From a checkpoint of a small transformer trained on Wikipedia.
Architecture: RMSNorm before each block, rotary positions, no biases in attention or MLP, untied embeddings, normalized queries and keys, capped logits.
Training: a variant of Muon for these matrices, 723M tokens, 5514 steps.
MLP neurons of a small language model. Each row is named by its layer, matrix (up: input weights; down: output weights) and neuron, and shows model dimensions 32-159. Each number is 128 + 32 x the weight over its row's rms, rounded and kept within 0 to 255. Numbers have three digits each.
Before each neuron's rows, "fires after" lists the tokens most often just before its 100 highest values on Wikipedia text that the model never trained on.

fires after: "ri", " comp", "vol", "ol", "s"
L3.up1021:147136103170129125159121113150164098099152138111095181134167135137194201168067103197134144191136137107147086209105086093090183104083153117092168112131115068074183137124169161095129109126168079133166134114045085116110125170077162085127113105170174137143134164118115183090204125201077182138076078100116170082110162157115100156114131097137131144083126133133129112112141146072138141140103
L3.down1021:157135161142108177161121128079125147174110157087172158081141113086138104116101117148199158067106157173172086126188077156131072170145125154125120126161081166118092117137086097140168098125119110124027164101120165122079172144190080170107110078157203089110167133163128093146131107087116037138142083105178173138073150165116146114083089125092109141141092131131142124126151122160105065153129

fires after: "ri", "s", "ni", "li", "ur", "r"
L3.up160:109155121152147159147071057110086148121141147144126119106108166102166093105127096136184135159123158145156089129126167134103150090093171151103168102085135123111140103152119091122132113119150119104155055098138122152157119186160113055125163131135146149206079075119089163120130071170107149117107135150151125111158136142144145137141155081121127146099132138116157085106098135143139154159140
L3.down160:099135207069144134117154122130130072147111098122076164152110068153157131166124095131112106063142100094095119158057106122118085175094100192099152140155156145102161141131173165073097081151139113132114096167051104132057098105132116185136031091121155108098174127116093154167178163149164138109122126102110167085122107156162145085085110077130100139073122082177122126088141139116121120130075

fires after: " ", " the", " of", "|", "c", "N"
L3.up1088:105115100078121106137124126086182150139100136110083170105113186114125141103106066120128109148222118108111079117147088121118172122120190099076134102084103152146240090136149109175148125191185165168076170106125163116150122178130154072139150163132130072122186070123154129113119098129145101112109132170154140136102147101080058131144168155127136109157181113166184067069177126100145157137119
L3.down1088:124105151080163145140113165122095125141137144126117099116162114118054157126133106122130100121150101132125122071130112106114149090127096122054118121171138165158157074147162110077061162190197128152126128153143208127199129149160121120136161098052118189166116164144133080071166130166107103154162145116153139135173138126109117170133102097209141152084164154132119087167130063116169127165107

fires after: ".", " ", "_{"
L3.up403:115117123087128122155154102115079156150099112135124173116091086120149101087169171153155107056163105111150121152158055158116087179111114124091173153168152103171209117067111116156184083138143160170138151124123107103161084144131143111122117113167126132102134188126176116146092104111184097154138098091091133124179199141130115111125124099122116146099084158100134113101108149075123117145154
L3.down403:132131111153173171122171091101176121126145116152218144087091124107146153156120135106160154110113166176189119137123166162144093154162141135121150097161053120140094176121068106150148129207190095125135200177082115124130072094126109142116083122127148169055097159124109122089098102086146133144080133104126197154141119140101152138140089165146078113131164090155140082153125127184211125077097

fires after: " ", " +", "-", " −", "–", " ("
L3.up1085:160245138055178154094111164142128113111061104125200165147124120151128130131107111101119043092199090141168132108172137129153154082163130143168114156097133175102186116108113190136117177089105124108113105134116139167061111125164120081148136111156192157149141168136147137129172108137170153126175114084134113139096184104130158080118132107153130110148101150150095068124122155085078135186161
L3.down1085:103125154179147165122085156109098127089120118165145118164130113129149170143103178161094093088122118081114103092099124137112025117102104162158093155131122053094089040156170083106084084124150157141119115143138161116109142082174102131120107153107074153116121066089114104105155210120130142111118122124147130073047144080140092092162209127146149138130148141196186170126198147142155084116114

fires after: "e", "ce", "te", "le", "re", "ro"
L3.up835:114188130156154156122146112113123106167148116113159155135149161134138108197131139189121108156136107117129103129153156144100161072136125108153169116161168135118095088132120118087158201183115120146081154190117065070095208164166119098101075126123115105155130178162152152076116093172121122094084160125091114135135108137146118100119092154118111126054173101111131104153159133168131127137134
L3.down835:057174154085166161072084077154135131085170065112082117095150164086133152086101097141148123135117130119169124069092143140069095164163152106123138086129154126124074154097121134057146128086109142176076095114142143182134094122112156133141122098152122145123096120141158141102111151111102143144165103121118184115094124117095122093095150087122152074181112161143079128138116096132115134154096

fires after: "s", "a", "ic", "on", "und", "ron"
L4.up353:160124124132110132184138174120142101144127085145148166100125093122118109094177108109115123061169098079123111115118216109065157142162071193113136143084082150123142143133159110128114086129085169120138117115124135112135141121120147147136165136167086125117160133099133143154167156097121149075160135098146126077116124085100159101187147198142087113116146171147113109194105163149124097066138
L4.down353:187060132155060178188130118128112146171121134097080107170150131100117137148150123151107061146133125154154158143121087120114183122134122118116078133123087041169069150159049150107111115130099124074148131123185144153143157103117134145070107062088139143094116140225130131162154129077074112157148103101109105151139128115183130160108090089155046145184124153108103059107147104120106140185161

fires after: " Mi", " mi", " the", " Se", " La", "con"
L3.up877:146137091133182070179160123169148084159110163155118172143158120144137053129168126147106111124126095086102074081115118164055134120176120139117128094139139110110104099163158170162121125140146165158053110135108119142069123100148115128111151121123139074144150117170124094181166131122079155139106137087172189148156169047150100149094167107177153115207104114183126144107082126131127100126177
L3.down877:132127125160076143159133094184121112136124142149121117125076165138099136192103125106160126168130099062179097135148119119176193126156142146146135112120131137176155130143133123090135083145119090151162147170162121163093151173075158117119161138121139174149084129086147169133111115152147183066137100106146168129125151103111169184142126175109115091101148136132082073112093196106122102082118

fires after: " the", "er", "it", " A", "a", " South"
L6.up82:160147095173124112138133156071137146143152126136151148065100136148136101121079086163155159141136120142152146133079127163097116117129127165143154191161162166091122160116220120190172071082167157117043099047086075176126119141109141060190110113118118158089184125088122109176105110159147146094142137108086170103123138106146168131127144139099104104109064114129152156069124153121104110162131
L6.down82:129158152116060152127130186047108111145115145136205121157154148131139185129093113154166114135187122162179129098134124099109117145166143119123135171124164115130104149090052154117098109106148087096118133058105180082109162152069112131094114078149065151128113132129128100152116088114143147144133133126127045045062174089127097166113128121120158086094129170175092130164173100096164147157164

fires after: " ex", "s", "on", "ic", "p"
L4.up201:169031155137131160104120192096113104125204089125109108116140093132169055093141095164118107152149151126156142130133192160147156155150028141153071158112113127174026170080086076124156109120129126128167166094073154104087130115131181141100081194123181101135101133109159132154116147124111129135187122112164129130126147132139120106115133161134141128132131119130156135129152150183077117135037
L4.down201:095141148138122102206180129115152189127140146101162158068114097058136159117130098091143135165102161219132101087165101128122154051162115150122117145090128124149128117126172133074110082119135159207153105089150104161109161123128071136137140057139087118133123132158085121141149096111088094162098110095036128052163149138144134126163190160089118115176129099194106132111111104097074112095123

fires after: "le", "ce", " re", "re", "li"
L3.up1079:135164152125170112125171148056107058152097173171115112125175108083136132099135138108099097135164099120168156127120100097174111086064118114157119066078133188071134185151138154086103118165086194166172114106160108130133175118122155161147119077160144122119079116126140141139097142116110089112097177122101138123143159118118164097163145132151131169081129181105152099105146184169157118139112
L3.down1079:147069165166142159123116143152130087147128105143130088125077104153149119107111050168196137114105165120141117107131116141160133110144118113115056050140061129132102092161151118056166138165112088201114145137079173103166089159149109081179154102110073140105136160121140101115101172163131132128114160135096128151122121155087072112039134064112155127088171128151115064101103150154109111105104

fires after: "s", " as", " As", "gre", "as"
L6.up1222:129166149129061092114202075132113098111084159150072108135125135100118132107094104135110083109167132147127121112091104135105157162191110115144145095069170143130155154153133094117108148132116183140134112140094122128081163135119070204133147090140123144130065107111117083073113165120162179095238065211098117140134109156163109138125117095110129160130124116108158118092123117157084079135189
L6.down1222:173118168101138122092088151167076107118180101132099157092115109173121145130168142153129084090133177166173157165080114164198078163104099141162092109135100101104070125092155106116106126177108139138137125057163139122144150100133091146106110132124183107100099161081153126160168173182166074115183141182176149149143090121137119074164183110127154103088123124146138123121145111169133101184135

fires after: "s", " G", "l", "ol", " re", "g"
L3.up669:127086135132122138129093141142148146122125115165157169123156090124197079131135151144120066168192116102117165132120095174131133166181128116143124144064146112057169135097149095147145175077188135103142149155061092110165168070088096096142092101136189094136090131153113088141126160174086171080169061113095149113091205116152088113138199171152146105105080164079127177121196160084094134132134
L3.down669:144157160147160107113157079142178114094139091152099127089105085151072222049148127179132150108182147141157103143156089109096135167131138104089116102129059104115189129137107095104141149129102156147114099130164137180162089158092168087166077130114093168100096051160076172102167133189140142124077088119172145091103116132069137113074161154114129143138109177151097118110142147181145156158120

fires after: "\n", " ", " Party", ".", "s"
L4.up1278:056187106098130126163143073144157102162124104091159155116151104114146139161176121106125151138106087092161133137162137117109121088155141096115146136166119106098178118107095119048112078138180131056176081153109109103125098121109178172151153127180143169097121127148169082144118105129150101149131105091106147124166153091117142155133055121141155109100092147124114143107100169132102157186143
L4.down1278:078144102143091125098171169085159138167133221132191156036135194187128100135106151158146120117144115179112125088136155115128068077144133118116101081117136139107115161155201128127079136153145111077152132083119135126134084119189053052130125151160099105123103162101132125144130139088134154076167158148099176123212153170142152099129168148142116165105154145146122127166102094153153141114076

fires after: "er", "or", "al", " German", " the", "ult"
L3.up1037:146125080149042152125120117146131121170172167150117069118175125127114170100193134114140091166126073121133153119127127180079134137118111053140112098103096133119095089125179213130162126097170140129116058166125084161178081096114105168141125161152132169124167157153154051174166115101158180102141121137113145056201117185114092132125140144117078077051144078154122081135119189120081144112076
L3.down1037:141142114097174104179116114147126095088116131122100148109124044114155128113112098191135138115085152152151145137105136133192127165147105149140094099107181117134131120142121035137143122180116150168163133122104108049074121127161130168136209160104138083136144121141116086095125123065120103113108148149149123140107169091109109120121155108174130123101175124166110078078135115086109095116066

fires after: " as", " As", " f", " ", "st"
L6.up295:135111096129142116086117098128102195150117159128095146109154127125089108067135070085101080034133156120101130158145100095132148168102102153213149094123139122163159132133070138162105137132102087165183133124172121118084131143139159189149232178124103168086180107186126091064126120183136127134155080141101152094093109146094092101148139102133146142110120121113136116095157126137112069140171
L6.down295:119100079143146101134112150108117088104147130172093153179181107118118121120097129142140112131177090137139120096217094111135130122135127137214131120067097116107138116128136070151092121111157076137143087164117132109109166130090137127143116144178133111133077142122136053190120068142193103161148157122117127080130141096133080110154072163118126139072151125131158128109138126136175204102129

fires after: "ad", "s", "d", " Al", " Ad", "ma"
L4.up987:154132160120102119132124178181156173118117096115097139124116152173098047125080095185153132167145118056142155077147088179167134105126126107144119113155150141102164154129157126159162110168172111083103136124073084089087111054129189111067116110060165080122091159152163139120171145165078185191119202172145115149098121043152144145127139152121185128155122145110116159157096153113174135124119
L4.down987:124153104138114155082119130131106146199068077154130160161149170092108165147127183114081101128126065164083104115108138131107117129169154129083145136123083132181101168149174140174176163136133139104145133132117067134071134148153107151160149169107133129146121106066094037084078161184153093094053156057137135189077178124160040127096107102120095115164122125123143097078146130130163109152111

fires after: " the", " "
L3.up644:143098128090093123165193159175154135174129179126137141142109123158105082110171131116107121149133089114111149115134084101203100047159063138160124085121158100075158114134149193128109132089165146089103095142172154124109106146079149160113163112109136120111188161170079135139170153161150099049116055069117133103132159107088113145078162052122092093146102142124090116106074192124110080159151
L3.down644:103144097138154140097137100100131110119114127147147119128145120118146148129174130155179085119138173107152124113111169160131105167130098170107097134089125103081156082147131076229090117103143079187116105146058060117056132119179152159196138157134125144114149161152157069141145131096159183166115103161084121100167120054091126063134090160139121136104103147165182122104114115115138125128068

fires after: ".", "=="
L4.up1162:126140108138128129166128065093064148083090149091098103149146106108095090091118168157172150081163120140045101116152106150140086112080180122140147106129079085130112104112080095138155092124098085108183084132152095146194042169144159186128118102140120117143126146121131149130129128116153087184141198058089099120155128118155171128118133119146141092180132130114074175102136102104132114084136
L4.down1162:180209079139105082118109171162124123132098118135111130155137210157147061116111077122158120139125094166169105126192085109126099111145136122120134102133091141147149132160108072125150144176149127138148162120080194154126089124105123122148161134138116168095158168092088122094100110166142151112138155172165122133130167161166123112188129171186129102166022098103144086078110126178141082168104

fires after: " ", "le", "ce", " pre"
L3.up535:136164160148160165148109143107099144065077116079147119161115136126138125178090150162140055116128078112150181134085115129156149145125122146139164138194135091125119153141125129138106105181089167125100146128132129131124169105224196179094130121130169145134091103103141163168114096134158091119103142098096167148165176146100150093186123127087080147075131111101106143114120204168149192119112
L3.down535:126116164162121132113191129174073136116103084048127110173186171100088152096135152145097130121103145069135136146131125100125187190108111111081108183145072096159126122104124121127086138078149118110121116114120132064094086163154141143135122108138135185099093168088120126113105114084114127104158125099082098145124108141122174133138094146132119098098113130119138143133076167192113137125057

fires after: " the", "er", " Republic", " "
L3.up1259:104137118170154125184144104140158138128142159141070123136117141119131173080079122146143132184171152092106120088078127126120172114114102130103105106096140125105159075130131104146192164134135160174105123091144001192125161163100189167131196145150102150104137105094131075082133070106220133081098091094108131099104093156175109179110161171058096095159090091107148104129086149133120163115114
L3.down1259:152097103112099129146086134127134140107130091156166114113069145179118070123082132149119120170122148156136088148161143155150132141148127131138175147159072187139137238153122168052184151138109087134116106117109144085111077204108132130136052131152109109112119105136069129105116140100106157151115174057087115176132111093057161109100154101193122141109147105151125114086130152133098113183109